Weights of a small GPT-style language model, trained from scratch on English Wikipedia: 8 layers, tied embeddings.
MLP neurons of a small language model. Each row is named by its layer, matrix (gate and up: input weights; down: output weights) and neuron, and shows model dimensions 128-319. Each number is 500 + 40 x the weight over its row's rms, rounded and kept within 0 to 999. Numbers have three digits each. A neuron's up and down rows have the sign that makes its largest values positive.
After each neuron's rows, "fires before" lists the tokens most often just after its 100 highest values on Wikipedia text that the model never trained on. A number after a token or word is its count.

L4.gate995:501527527524448515499516452465466488451535538471511519517588475519494460476482503564492476570457502415433509449537492484499524471544492486492535462507578517606527564503546497514444606466466441531506568450519527528512508514513522520625538456575469541466485530483466487524521540509504494542465549554472449519464475502514558591540524501538543457488547514486524523543466457516528495568448477496468539573479551513526464458551483493517486538481512508438516567563498520432500506521525470564560447553510489518447437493462477397492595485495508509478453554498499431506508478561554480475
L4.up995:547541517497482470458520412483471569457485519541483488558504424510448514510487522533520511517361444496563544422509477492473390553527516502563552532510427476409483531501458556499534552510513488558481554488480451399503527537506524464486469516526516501558512515483490491521482504455513525505508480477467487592484457547483527540505557449461515475535495518467481480462482540506457504409517516506485502504579452547475502571530572500447417531522477551491482428468482566524467482440478512434510598452575531574551561533549549482539539440561454507510463529501439531475448459487538470534
L4.down995:546567447516460492519479573479538545515513473535491506527568433499598506446540520552484576528507479496487443489479543478506546482533477530482504551471516531555509485514420480512551472464503494431463474473533522524550445499478522438530533383508487488493428398553482494514526469490536531434499475494504479582472551497480492514470535445443494438513475537419505468540552478477478487455466497492526491538532472540409484492492469473513498488461498457491537537572568518452415512493480543518526530358528483481459501506515541484466492409508439368467552514468484541481468465512517529536
fires before: " " 26, "3" 11, "1" 9, " of" 8, "5" 6

L4.gate2021:480500408496487416536538557568450512456531473558509505502533467519429460556461534502462548458519493518468424403500519546530545474448531467490493479564457547476548450486503518499516473494465479498590589476483546533548561522567477475451522479511618562543464532515444572477498455516581530537473488541496506463560499458468426561518512430541454489474477511487486572519468528526496491515493556478553500550409557531444485603445463506502480548486606546501489493528539510436455526475525519524570464460464499462412600548544536507409493422519516554500522516539527530527531484446483491463
L4.up2021:492554476442446506540490432466470484529438502494521518470484533578471559509551479476466460505521513526496478444464529515513514506504463467493495483577522612544515540498505426512543539533456534420514454525488529538435510517501511472520505560456541439461543471538493464489555479539514402534447507599496591522459482547432475539500504466494497464478457552453437497544498590454539494502526538463494511444433459478550565518467530492501514476560562480551440479592498402530541487442479506550514484519488513524463533508524445443509461501456494452501499466546567527502566490505508436571
L4.down2021:484438412550565453532522468525463484498452552481519602492595529485510493495579456529447465487485457522510529486548490510588474462501501433474544526483462496504429471526434499522527505432424489465432560487449496529476465482466467528453454560506467534535503537548486426566597479500530469524506508491517519461556526490500495504503448451453441503505457521484472538504457466476532533544462553420518484510448545484495501533540466443509502513540559460523477433518500486637526578519568481493492520536527539569555439505432496470459521465522538497502492474488528487526522471476586500507
fires before: " to" 44, " in" 6, " that" 4, " by" 4

L4.gate1682:456482550547501495532523496473516507511512427521441536503450453503511472535487520447493470473528525550474471514505496538565528491533463469540492503590479515497538555498521514460497577547503528510535579505533563595517563548536500488485424497424523491419461526541455485433431486459519443539459479529540482486533499456466507438531433488505447485520528424443442495537482504518551574553513464494545501493482453506454467505533467553556517508529527513416537541474462406513539490455535459512465499490475493490453526459404475492518523490520483495518484500506440504522460460517559530515
L4.up1682:483458531509498464550493449505557512519497567509458542493502475468463427508390570510482455472508421420441534562544453555492541448525513472510551458511495465468489590477573576511478466493470474453462507485495472578475490428554485508511438430511501581551485451442493532463538465484470466492474489465494536588501488527407470544464463542494494487547504544476527447506551459514557493579594506503445529541404403499490446510505433488486506493478546454465470469446493471442495541419501441495447524509478510456522487540508466464555499575460490458430538542582524587521473520544466578434
L4.down1682:497557531529526499451512548477566524440535477504475512478455467619467553474526553497542481503541455477499399484492532455516556496465448494497546465499523486525561534585369574469492471550494534553590512603422520489516507453490507494477551520507486541494475462516615491461486530509520482581514525524519492523467478545438532536602523511520502521485462481563481465471455490521512523565522509515500534494489493463475443501477463481526401451480485505496487512469540583534564441480527562508553540484535552476545480471443468522487532458539457500420512489515483586455481539460489473464
fires before: " " 48, " (" 13, "1" 9, "0" 7, "\n" 6, "2" 4

L4.gate1563:558542476528544480529492490570501484482499494547535460513537473509479538499477508596567558503444549528538425443529493526508552492495529490539582550507534482550500438485459536464517515433512523505529495506525550511417434500540512472521479522516560478488462459534546483504532538593490473443520451461461543525481512461515479480515439633565520453479503510524499534565542490474455447552436524464515505504542505517527506526487496515440493476553481509526508465449521514457485514460524508480484532485463480544472483482480515493507558498491463481535480445521597535547429478509489416589
L4.up1563:587491497510515490527503484524549539484500541521584454534553428535420501481572508535499518400550522520522437493491475569531453500573566523508579565529486448474498442500507505492506572551539512489577439359491518521471540510461469427448466567471515457504500559531552508484498509600476426452487491526530457472498475602481440458506482425507551517519454489512454574475416551517500484493449579485520471459495517527455544497485471552562472520454514455512478449466520499477562518565511452500509604468533532487438490445494492463454507450498595588433485419455540546551592487555475462511
L4.down1563:529515505533567474529514586562514426535486507478477533508432501460508531516461455523533489583539473513527475480495419474482427447462462493473522551508462471471492549468489501476587495461526517518522509502466457462511513577520483485543475511499561447480504539428562489544529520497448466531528518514470518557447572453487533480464517397534494509493509521465468511483480481482500443486468507484507520534511518581482476490520437565453410526531498535398516498480611466526435543434510506537455570556424469489548464493573561532567450537499550497562526484461541462491489471423554508469
fires before: " as" 20, " that" 19, " to" 12, " the" 7

L4.gate1882:542524491454501496464506555420504555486427555481486455563521509544509505463417519521435459490432442566529488484524520490470528487524474460530492460546592551450467510549482588543476488517467554503495536468457481461508484558514519532530489521480529459506499504487473442461523403510431534574531462496464466548533444465511509574512518416520507553487488488479523540463538516447475490553533476472486467487523518536553496503511484440478484557459478435465564555522402468525506545486446553522521406497539430463517509488439481498449448562491467486526445434500534467510474519519504485458
L4.up1882:513507456500508480555531533448527472462467505505557525446529509498492489435495479524492575567506561556408510502458476512484503543529500554502433510460442465441391533513523636502466496483531498465483505547538518476530536577490516559510442459582535419500471438458527513438466523512523485500487503549491485506500539499492475529418568550540491564510453512485529473505468514527457473536486422457574542504516529524533535507604471510530493490531478414482526578414567463480547517436573507457505503460504475449471477540550535522501500502512502453471522536544537544468525604486515502400
L4.down1882:511513473569466555533496457519523425538507521472447473513502467490488420559522479469444541470555542459469491483485466480417562465486499499493577532531465454502478552451516514449499442502459515467542530504489516487489591422523459426492491472506575570423491472547483524495482465447550576496498486480532524486506508502451470557483468536468488536541487554510557623462516554592403544511542475494514458459494492501445523444471546582514516484552534434494480501449495512582437529492530543474538474478544454520444474453467483438511472510468574541539495461587449488490440503541499486523
fires before: " |" 64, "," 7, ")" 5, "\n" 4, " " 4

L4.gate1138:493513491502510528517484498431473438453512500503492554457462511521495506507501468500529592506469510541431512481540461482572506505669472530478489511546532516565454465553545497516492570570579436504483472564509500505549420488528454576492493502564468448537502495479494397504437557486431470507515540469485557525473520523439509491482500471575453489515486493463517538609417476482508483512507531534448521484534529547542472513534539429504442527527485508473493490451529456477466512438530482459431517516462494537511483489520493459522498479540526491463504538490489486517538544476589521513
L4.up1138:506575518463499477460527507511488554545503430575474479521489487487516509531500535492526494455586487422522473443517445469507479468515417512560463527504523486516500496583578490469494471489473531494635548499366502486479500494472513527422510572522452460495541492516477485479438495500556430439567514576511510561564429520522471600468505501467498512515569453538468463504543458495465493486536516581492527547499520535507592483516421444527515549476467462509457476540489504523465548495532526477477580462560525500473424512519426542501522495475522441472558535526503595451499524524534525587
L4.down1138:412554436536521542488518533476456544532490549484481518424499477498492508535448501441536513588499444467467478543457500535468627500531536501535495456548419484526464519518498467458480496441510399470414467547474526467507494516581446483526480527494514496467512535491573495539493543483436536519483491504486507449466531542473441496566535477550459533501456529490494445527451512448559487443503481454484553472471462471538458534515558542510542520476567472526550427473478478560504518413455529460466458512457460539482538429545452440532488451492484434473484506544484530475475540475520523460
fires before: "\n" 53, " " 5, " the" 4

L4.gate29:537517523475425454493513502518474494434456476491469507516477574501500514560482540483526502530434423508478484532553503515434521511508491519487510519501494472503471525468490492583491475601465469476544495434462520514472549523487472530503479509538463440461475513489452486481512521504463526533508518476432569492507503488513495473453451481548502566497457435480545464428421517583474464507470448494509489548428509471463511504509493459586457550514473480516568405507434500488557440524530531480508463449542403472525515466521535491474524446483515544544474478404522501550463494583551486479
L4.up29:473467531475517496525518537453457433497578560465508582562484485483467573404486541443479523510485479420485521551543421562483463543485510448512469521564500398516437505470444581542470471544416560568480495511483467406533456492527489453489479498519519502417517478552448574482471471452498408464490511506568481580476464504453527519500462447460448481510549496491533520489451507502497583547468457516530566443458477552466583494536488503502500499403490470530477470525472490451523544568466488493544497529536532497530472513423468544554436463489558507519518484533493507496513519552500504498
L4.down29:567556456471513520516464470497515585505462552467540521406444450521483570484506416535546504464520461503513569515449505497477498487443501576560432570492465438516535471509514438511472527492469477439525531552419517559453505485489510478510453535463455520465526493541476503562491564470561493541576470517416467406595532524461531472441482508456441508482435444553499472436528527513488495506503468512498468559445511448542462500478482460494505540521509431581497459500473467521495481458576518458468498481489531548439451485569511488475491514548462431582521498535423508477530525526534521484
fires before: " " 57, "0" 20, "6" 4

L4.gate1881:434490509567534569501524496456451476476491542482523509592512525534529477401510520457522569511531521508453471501477482508515495466537448546459375539453420472567453524516593461545507572440469469453508503537450486529442500594480570566470537492479561476544460480461551474448470507508455511509461516479492485570431485473507459479428483512474408548533487483436533467536509486512467470557448521485525485475542442543525394484516521438437463587484501527516532503489531462502473566421500499519524534577540473497468516494561408446443509492491507469507549578515509459445429505510462452490
L4.up1881:522501549470502465505493508476542467568450442535444464472547553499533487545548486545513466535537473465494394539512567475541534470499509548485518566503508566451428536548459526465443442534539507520505541534466529470507535498498484559452479390504509509519518482472495472566545549472418511488496515483470495520505471504508442477571494370540564540488487450514481570464536462548462440617536543520506553510446535484589485489475482488531534531481516511477488502452543472505545449512463452547402623550523503529477503434504501491562433560529594543505530491467465523516483456495555540471
L4.down1881:460549513522499555504468458531448527503523474483475473519439447560500453468472478506492528519502487515525529555443515487462509525505551505471496431486487444547516519537601513491491614507437485496501484409532485512496549514426545454515529477420506593501483487501467522433510460518517554480536497558489541518504407498506537511441511557616499551472513467491441525539545531409497525475463522429563543520496443521519512496543545503461525605539575469508493447528502525520456476482512428493562524480527456471505440491479446512440522473494549482478586512482505497504509534540455522503
fires before: "\n" 58, " " 13, "==" 12, " ==" 8

L4.gate701:502507454496496461516473514472492520505495466497533475517525448510464554496510496547570461440524462493436471503475547497554446598539629593448515426533439541520493498524491461477485488432528505558529570494521474494549537457446476507463533472524510500541476489462432447506566506446514467560511494468527485542589585433502494533546498555477464464481460503487517523434572495573527530497558487495497508458534485463503448492501476459530502519513547435508489535502509496412496555442543498473442547502462484464499516452472578409463488532525467497480465472468547443469462500537504495515
L4.up701:461546520455445496487488462477463583530506577468510575499545495476448504515496539537498435510471462484452581524497465505469522473373507548443441525524490477429500543527483424493546552469501535487533495544479559496514528555474486509486565513514641498545591502508484494486535416489461479432503490519504572550506473507487477514533494481489478507528494476499488555555402419511517458525532535470580434442490485470490415536438493511472523522497517504487545534442475500495479514514456550417525547492471492563488466543512522404439514525498530531571497480533551498581472472434536492474
L4.down701:516511548525585457468523463459451473398562466457498469483510505486535511450456548529439540493496476431508441563483507494511431461494412418567541502554486499538520426501463522470491432513510509512524556462497554506480536520498440471523445445493454472476447509487461489470577506550485523537513537504499540526464512466505566440529464471487476567531501523498566529481493538483461548445471452526469566468475455510419499478499555435530574462493486519536518499586520470508503538535495516526517502386482526520458504469444468535515496450548496506465553452471474476480513445529497506549
fires before: "s" 62, "io" 5, "ia" 4, "\n" 4

L4.gate1125:490560539532523494522564468525567435451486491504548446503491525572466522481501496499524530527438478471523503514540503471537510500537491577501423457414499572574573459465570539505512488483489487516533558472561476535474514451514457453448539466433544444566485424434440517444458482453530475521549482520447533500498505531534500526472419509559528515461528520501465618526575494501474480467498453516455523503509511505526481476528445503520533462475561571525450411450376529519497544526505477449495483501429563464516583465461551520480458584524484473485588368478493548549501536516473505552
L4.up1125:484512488531497501529526479503511539507490486509523519474538538559462468611420472529452471544517517471471480523480461559498540480515566545454515494500444551508525487504515536531504567454437490531510504552494379533445516546544441527531558467503501489488488502548461579471433454513462461511536470483514523475502545449459487474589445478472492448457527510522482536476464466531495428512489421542487569503493510512448486525512463426490476539451531495520539544525564523589576561566528466493480415479466564485486514489530503523525492470585483494496475464518515522509550553541489583451
L4.down1125:547537506468535440545503557494497410480451485496533502442476427479508440462448512432508522455537419491533459566483445498504440479516400473540481507489497600517490443527525501511474388534524457505514489466466528514473534512495451462476509566506425430524492492549497537438428524543538543503478543467520516450455528593583554511528501479523551558471535462425461533496501474536466460454480486536493497558406465454495557527581459493450527439449523453487455470457422515490434536512523497520444502527445487548498584469556441509472520534481465446485541509542478518495522532483412505459
fires before: " " 31, "\n" 21